config = dict(
    d_mlp=576,
    init='normal',
    optimizer='cautious_adamw',
)
MLP neurons of a small language model. Each row is named by its layer, matrix (gate and up: input weights; down: output weights) and neuron, and shows model dimensions 80-175. Each number is 128 + 32 x the weight over its row's rms, rounded and kept within 0 to 255. Numbers have three digits each. A neuron's up and down rows have the sign that makes its largest values positive.
Before each neuron's rows, "fires after" lists the tokens most often just before its 100 highest values on Wikipedia text that the model never trained on. A number after a token or word is its count.

fires after: "ran" 24, " s" 12, " 19" 12, "en" 7, "u" 7, " 1" 6
L6.gate394:194191170124031142089180146081133175099122129145091127101174134090116119135113130097111102114098105113097111113157049109103109166191146153134142115176167171109090179155121160118156164091061108128082116164138103137061140112102058191141103100184136115138164139139155150139151193107119109157
L6.up394:141181188129080091111127086163105161089175140085160121116125189110153169074085158160165114122093075144133120157116101107148117118133115117171113117186148131165140162108104117115130084111063167081101116116107208140133078172089111177126156147190191140122169166128091087134126119093106119108
L6.down394:106164133160124113077103117130109135159124179142097163122165156179142148130131140168096085074099129147151105092148142075156107070117122161190105142206099078162125104147155114175166121074109131120075068118113155142134156144165137151092083115124142090139144143095165149137116122139123137078

fires after: " b" 29, "ot" 15, " B" 13, "b" 9, "ar" 5, " l" 5
L9.gate28:134135114163101105119130168085144152164123092160132123113104177083129106108105130094148129100100117100124139033105160128133110180147125092174154045124118121148151166083144131140139159182130132150084094111186108069176108124165127158125099116101108119109121148116142140115135163136112147152
L9.up28:151124172158099113127143102139192157125108042096129182172136122096104139121067148105144092143131192119051143186178159172121078155072125160115102132128103126109102137154123128138131155151161179128143140160159116118099130068110111122167075156167132128089125156110068155106153163107131106137
L9.down28:181166151167096096173104095143157170161111179132153096163185126146158106077117111135082078162150154185103109179115089145134134093111104155101086103088113126111097106124144156094153081155183095154084197147145155170144155155157138175089111119161129097113157103154063120108108121174107160149

fires after: "e" 19, "le" 11, "y" 9, "." 8, "er" 8, "al" 7
L6.gate231:138118130137135133130077132158128096119187109158076080090078150135139127128109114092138112105172083085165160091125102162088099136124152133134130125064158129186136039136096086096090203162096154099128197140129140114149138084117091160104136071138103113139121146100127114084159161178094067140
L6.up231:149136092130154086146063143106133078131093061177136087086135142158131114135193088103106126097118126130108121115112115123133132140136101136196140097134141195151142148190113086144076231136088121124162095066124103053125139121104145139146165135122150116105091136117112144191134139097128136126
L6.down231:143133143132189141117157103104108115086098150107196110141127109126121106159106097177055087171140154133138108115144164159087127136092044118139120127093165132213151097176164118119143125144110130122112146115077158136115082062100108043207139124192111173127097131135087132125138109147104102093

fires after: " E" 31, " A" 21, " e" 12, " a" 6, " the" 6, " s" 4
L8.gate498:093090077158095106123143152141078091094080136111112070122113125141103093180149170114088087091109098121135104141095052095096154168140173095087101180152149131162092110104175124082107150115118123096094131092214122183078107144131136227148158118123096129111128121153102122101140099128107084153
L8.up498:113121145135150091130174113132120126106113117136125098176108071133105056117164163131152113105084085131143133088122118193165136238117112165205110176196076199145100134085086173066135163090135102158100141131111105082149120125108102153160150088119117151126130139131122095119084133059154082165
L8.down498:108080141129097083119096129111110078149143086096173149097126116144137092132135111108145113096142188146115103150176125130114089107089116155129144118107111090119199092148147138128082095102152102151138097110115117126111100103091152153144090145085162129168120110161081102115167123160056161176

fires after: " A" 29, " o" 27, " a" 14, " O" 10, "A" 6, " al" 5
L8.gate458:120084081173138123165104090106143156126069121148188094125132116117121104190135083143113149067093086117128123081180115192117139161108121083191089100138160200098131125101201125141127164112157150109136089156117121167123127126126155139148162030188093204104147157148130173124173102162174088122
L8.up458:125143113138165133189103089166107155172068106130124113142125139126124132137137175149153182093085144215083141158122109093150110247108118166200126115154065143126142205160079126102136083140105130198186129121117139062103115117128120122130143120111106160105119105139148124114158136057114115133
L8.down458:155129081131180176108112102150103084138135148103147131102098153148128091162153156116137114197133135101098141115161093157121141135152146159146112064102080110085122172135146103144101110050111116127125183135091126129102102150091150105059110156161130127092143056172091140138150104088136159167

fires after: "o" 35, "ro" 8, "ra" 7, "he" 6, "an" 6, "le" 6
L6.gate302:159212032140120149170224141115132134110077179150117206139140141145150074174123113137133128115144138144070118120156141112057137113153102131128119141099125190142121153139115111034149106147117091119138141126089153157157114121114149126190175116096085167107146106098165138153178187122145107152
L6.up302:151152117179130130096118104145145129097121101183082122119157174088144107119077073152114136141121081111109147136148111127126157164158139181162094207130159179147146124137196137157203109124150133151142101160194103106064184079131172122132168137124075172096115133083191090134127178113187108137
L6.down302:053117173084138089070135190200194152104153158141108112026119204093178110134147118075096127080138126118121147159127109124141149132143075104045140163124125148112099161146196095154080114120101083126151142087108065191135155105126178133106076122111175116070112166126080150131117145143147168164

fires after: "s" 53, "b" 17, "y" 5, "k" 4
L2.gate518:204107135122116086165098194110162103103126147103131108132157178105171152119140057146208102155109116165196159166175098148077163108133117170177118153034086109111114165161112125108125109109118135140106110140106126182084138092186166127140127135145113097097168122129117155152135105095125136104
L2.up518:192090168105152160133138162116143132164137189088156107116155118143094130133140138113114101156118147161129164164159151075104202094064082176131107152136106130152198176123117117144117090094134099138152128140142181156100107087189108162095082135120146166082150098130106191144135114175132133111
L2.down518:177154161173165171074131024147100089127096130138175108130122144111110149107178177133153152133080134152089115177188085084186104098118137068148126147149169122110110095155135125117116160102089161133125154126164138113157152087094157111090138120125147130174100112156087114113158154144148120157

fires after: " B" 63, " b" 26, "B" 7
L6.gate110:129111086146082230168090117084175137092139113162138096138124157068117139075161136110128142102113172165116130116148172153075118154129192150102151117089111173140122142126152091144117127109172191115077127120143111145145171137119160054128116123148124143139133163143135167127164140147103120146
L6.up110:162121102107136146198105066157157155143168080137158087110133142165178111156108133124121130146107106107136140155065155181114119137138151151101098165154138123162115194139134134112077156180113218132173142149143106075151107066161099081160145157186113201070134153128102148078144130151151134145
L6.down110:130090111129109110152082063163154090109111131113149139190152105137117157062100126105133124119183133098097115118084116097162137118125107053139118135111127131091130195144160128109034126148146107126126166124120159148074104145133146086148123130103186124100172099128129111135125124104166110077

fires after: " s" 18, "s" 9, " S" 8, "as" 6, "u" 6, "res" 6
L6.gate304:192137126144013168073158148066135156128148142113096150082113133151158171087124081118107117138129108152125161090091125163145106103127153127137087108140070113158126119140162109052175121138109132110068129107147102166120174099143156127158173115076072108141116116136182124168111172105111123109
L6.up304:145146083133103142093101155145136105131146148108136160102021139171155162059085158108127099145159158122110168156108096091180116128072136137133149186182059098137127089124045142142150109102043094115117155154075150136113129133149151107060182139112147106124134192107107150137070164140140155118
L6.down304:115172095094126140132122139167119147113144116125143177145173134124143137180186147103145173106123173138136146195144073114103142120135129141101163151114109130142149097168126122102155093104126127164133119149128107106053093099146154074138044133148157084114093102073181101147084128101169152088

fires after: "s" 14, "im" 11, "k" 9, "ay" 6, "os" 5, "at" 5
L3.gate136:118115122112132149195145161135132125160083057135148160111137175098101122090175107120155128088065132171072102119139116106070126178116119159076125130131094104114071101091125181122181073142134121141125155162069068155084080137148132096168126144085149109119141080178110179178145117094128160156
L3.up136:115118142135182141126115139103136119137141156116152143100121115171127134162086106041104089144128183134138147086122132080095164090136155171141163112112099130120102127119074162117113120086145124146133132174085136118109076090140152114111170143104150109173157177111100178135077197193095205135
L3.down136:127113155076099153089113078130133078120132113152077088122138161114133168099121198111089077160090101120045133135126163138150171108119114099153125104146119128125144191124101112167083157167127118149149044059169158164128178081084093171145115141111153132137068178136137139167125165141097145102

fires after: "om" 33, "it" 19, "if" 8, "l" 7, "f" 5, "ur" 4
L8.gate381:088139086146179116078151104086101144139102156133228158106127098164152098151120099119100106110118163137099151151152154095102122120125126123083102150116219138111072177156131200051122137131128169113136144109118110104153101174099159159128098087201169166128131171136190120101115100112099122168
L8.up381:121099128125132114097104119114125118118104061120121093083111126135148169124151163114116108118097173196149113151160122115062134144118075111177113108177127123080115128158126179108121114126146086189083158110156135134048076106123226169182145169093142134088092093156092060098142125105157152135
L8.down381:115129097121089134134157159202182177094112136130102061103123169105052139142155141144158132127117164098107087159127108159142064097135130182134167150114117084102142054131132132139107185167090132096123086166183141067130173111141107190110141114106134123100117163160094170121169133139160095129

fires after: "." 35, "it" 8, "l" 8, "8" 6, "5" 6
L8.gate284:106156124139132112164139122132115193138155096194146162110177106175125135135156131074131102123086099116115206125088143162085181145100109147108126169180161108115072129139050116132146143144186107101114157126136078107137108114121188094137090104145109091127164189111159095128171084112066146171
L8.up284:116126153138202125122095202137118178095116059143123174128103129091140181099123130127100146136166101108143130157154161101135108170137144083103120171174124055093112132184131169059135117077170160071141123130147089146108126133112211117170100139095125135106147095170138039120112106086165153105
L8.down284:205091156101145215101145189155128101130183123097094090078139123130110172152117176189052165137130115125127076128102152143127157107131088121140117096144153093136123191138123150100035135062159130170097148124119127191069134175127099141093141140117053131102105120150075101201104120102122169170

fires after: "v" 22, "al" 16, "l" 15, "if" 9, "r" 8, "t" 7
L8.gate211:159134178132142156116117168109100157101083109142159155112117108133157184102136113049105125124099166098112168094129105105060128131124155118098132116147223103131099142165094136103092194081112163094122059089137077135163135155160151131153181125138112122129168148042118152137117112148141119144
L8.up211:108092128105151107074117087109161070103133172123100077091114076138080090101136143104075115127133153083154095148110071064106125150128169134103101178154141145134161136129139140129154195140069112115123168069117149093154109141077126150155140113081172106096081119140104116105104070115110044108
L8.down211:125111034070108071084133130117105110092066103170087166090169143128132129154210102121078126124136207115163107176175153092134105108130118158180140131146112144110222090162133082101115154128109141085133088111148151185168164132136144134130077117064144114088103130152105104144157125141136095148

fires after: "a" 24, "ra" 24, "ro" 19, "n" 12, "an" 9
L6.gate144:178210170205149164129165162094125137119134133129164125169148152074140086140122092124150130109058145105045145113168121130107139154114122146110117147141105138181102091152178155118153100076105141144161141117088132155144109106085112177124177121211109162172133170071211107114167152089110078087
L6.up144:121175103184143152072175123113124106076143098176142123116166111128160109119156107133129080194132118124134114161178072094095113214140124114149079073119168103152121107109201122062165132128153095123122197162144115080170074097114107157165158099095136095101135124097065142073162082173128137118
L6.down144:071108114152158125091141131113174156093122081225113067157115185109145122139159123123142119120164097187136153156124126178107111159139102128122103116122169067112196184138128152124133075154105079106124154071191170091114098149160136101132166074129156158099134081127080072173131079135090123201

fires after: " e" 22, " a" 17, " E" 15, "E" 7, " A" 6, "e" 5
L10.gate141:146091122132086128148052102138135169179135115152160143154093087107168091113195115133088126128118063110135158116181108178106163127162093054139118150140139194154145136138186089090166137078164114134137130105123113187159097131165119156131114114160099054086076084163117187102050115113181079157
L10.up141:065166086130113119117131132115118110158113141147124123178085170121190054106154136161093162128045082151186122111144110146142159201115153106113142113128161156122102170120147042084173150100151094191121144192168113091113134106127130170155110098073121103017152132167120200079080175099130176116
L10.down141:094078198151140119097120121179123142129159148155083086128179135131143157134118137147152110158156143138096118127165161097044094085039145129142070111086133141138175132085088197103126182091145126146080102124198164129127100117148111125115113123108101129156075193134122147135155186136135134160

fires after: "ro" 23, " a" 18, " o" 16, " A" 14, " pro" 10, " T" 6
L3.gate116:131116110091176101118150136104121142099142132142128104213113106060145078133188119174103123095147119151093112134119057173095111178166212103124098130138105186112112117112071097119164098101201107106092074142188094147152128142140122110178109100120158107120128106146107124120115150139100090165
L3.up116:104120069112116087119082179090141137090106186100159118157094119058130061129144134158141163112115101136128130183168077126122162125122128168154139133087039137145124079119084122108145135131173159086114104183104140125138079112193118173153144085148125165128129117169118150123077128113124096106
L3.down116:116107122173141128127113136155121066111113106127081198132230110134161136169132146186110095113140120116134106109170130140075139126141135169091180156128146157112143121095156133098168108109136118156127089160083106183123086070140117104156126086129087133111125209132077149105202145155152159118

fires after: "k" 28, "s" 23, "ter" 9, "y" 8, "h" 4, "and" 4
L3.gate530:121117122119103148204128145074167044157121123090072161127142141131106096148089151125115135133111100136102071086143089094124116139169121161096152116087137120097088110138129161103174134127126098153052138153124092137080069072129173115116162113134091112160185157135138195132121159106115147108
L3.up530:139139103060179078148076136150126126118156196117097168122154086118128119171114159136119153145143161132166087075120168112108153111116209123096124147167149078109084120142118130172093126124114141158161060181145170171057114082081166160118089137126156136143159117132136172169084167113120108116
L3.down530:091133128142097171186169169133064136116109139121107106194179188136155175114131136170103145092152120137063093104066124144110102175159137119101045129166127096130098157146122154110155141082118158095107083089147149177106160148150127113117208110145170120080185139072107161153159145130162068121

fires after: "ar" 21, " v" 18, "." 12, " M" 10, "e" 8, "at" 6
L3.gate161:106078148150108087109105109122137108186117128093122095127132139142078102076151079150079124133178171068068112123135118133104115116091099142130181046096198150128131115163156198078116139109152175109101112098129105112166115162159112144105157064121096175112126113125094092143178132122118115145
L3.up161:073104060132129150101093093143087095153151107160128104047106132156112115123079144074154129158167138094124094205151115101108059179054099170113177106141182161117126130170160159145101170098118120155119139131148062084108189135110109137171140065141077140111142122120094103132157125156162100130
L3.down161:127082205114130153179153084140149116142096106158098147100126163127085111151130128164105041135151121102113154145160071165153164173167074161120111116133103158209129145137131116122185065097136185125177198161140100135113216116126108081086131062173074148135114158169119147096140136091163130141

fires after: " a" 48, " A" 34, "u" 11
L6.gate286:119097096094090122062164107128092121113105153149162111076125100142181067106152138105110139107137133142128070089100136198126126125108141127129091150122106137108173171104130087114177113169171123114119066063095121152113132081129115221194155113119098136092164104095174116021122137094121100176
L6.up286:093149115161137099108091142115105218089116073173174172160139095127129085173108190125171152125117064192115105137148132155146138118140146173179176140108115184193127129117122135181133194110170158066089124141163179131150164184101158150167125115113169098151070138141133140116121067134138096138
L6.down286:132146088142147092105128158122092138157164066095145119133137176090085108159174140134127140102109097173143118157101237095138148125075090063163140150116174076212150106180149189096146146149131131138127158075153130126137163117112152107209141142068111101172121110139131118114205061137147129127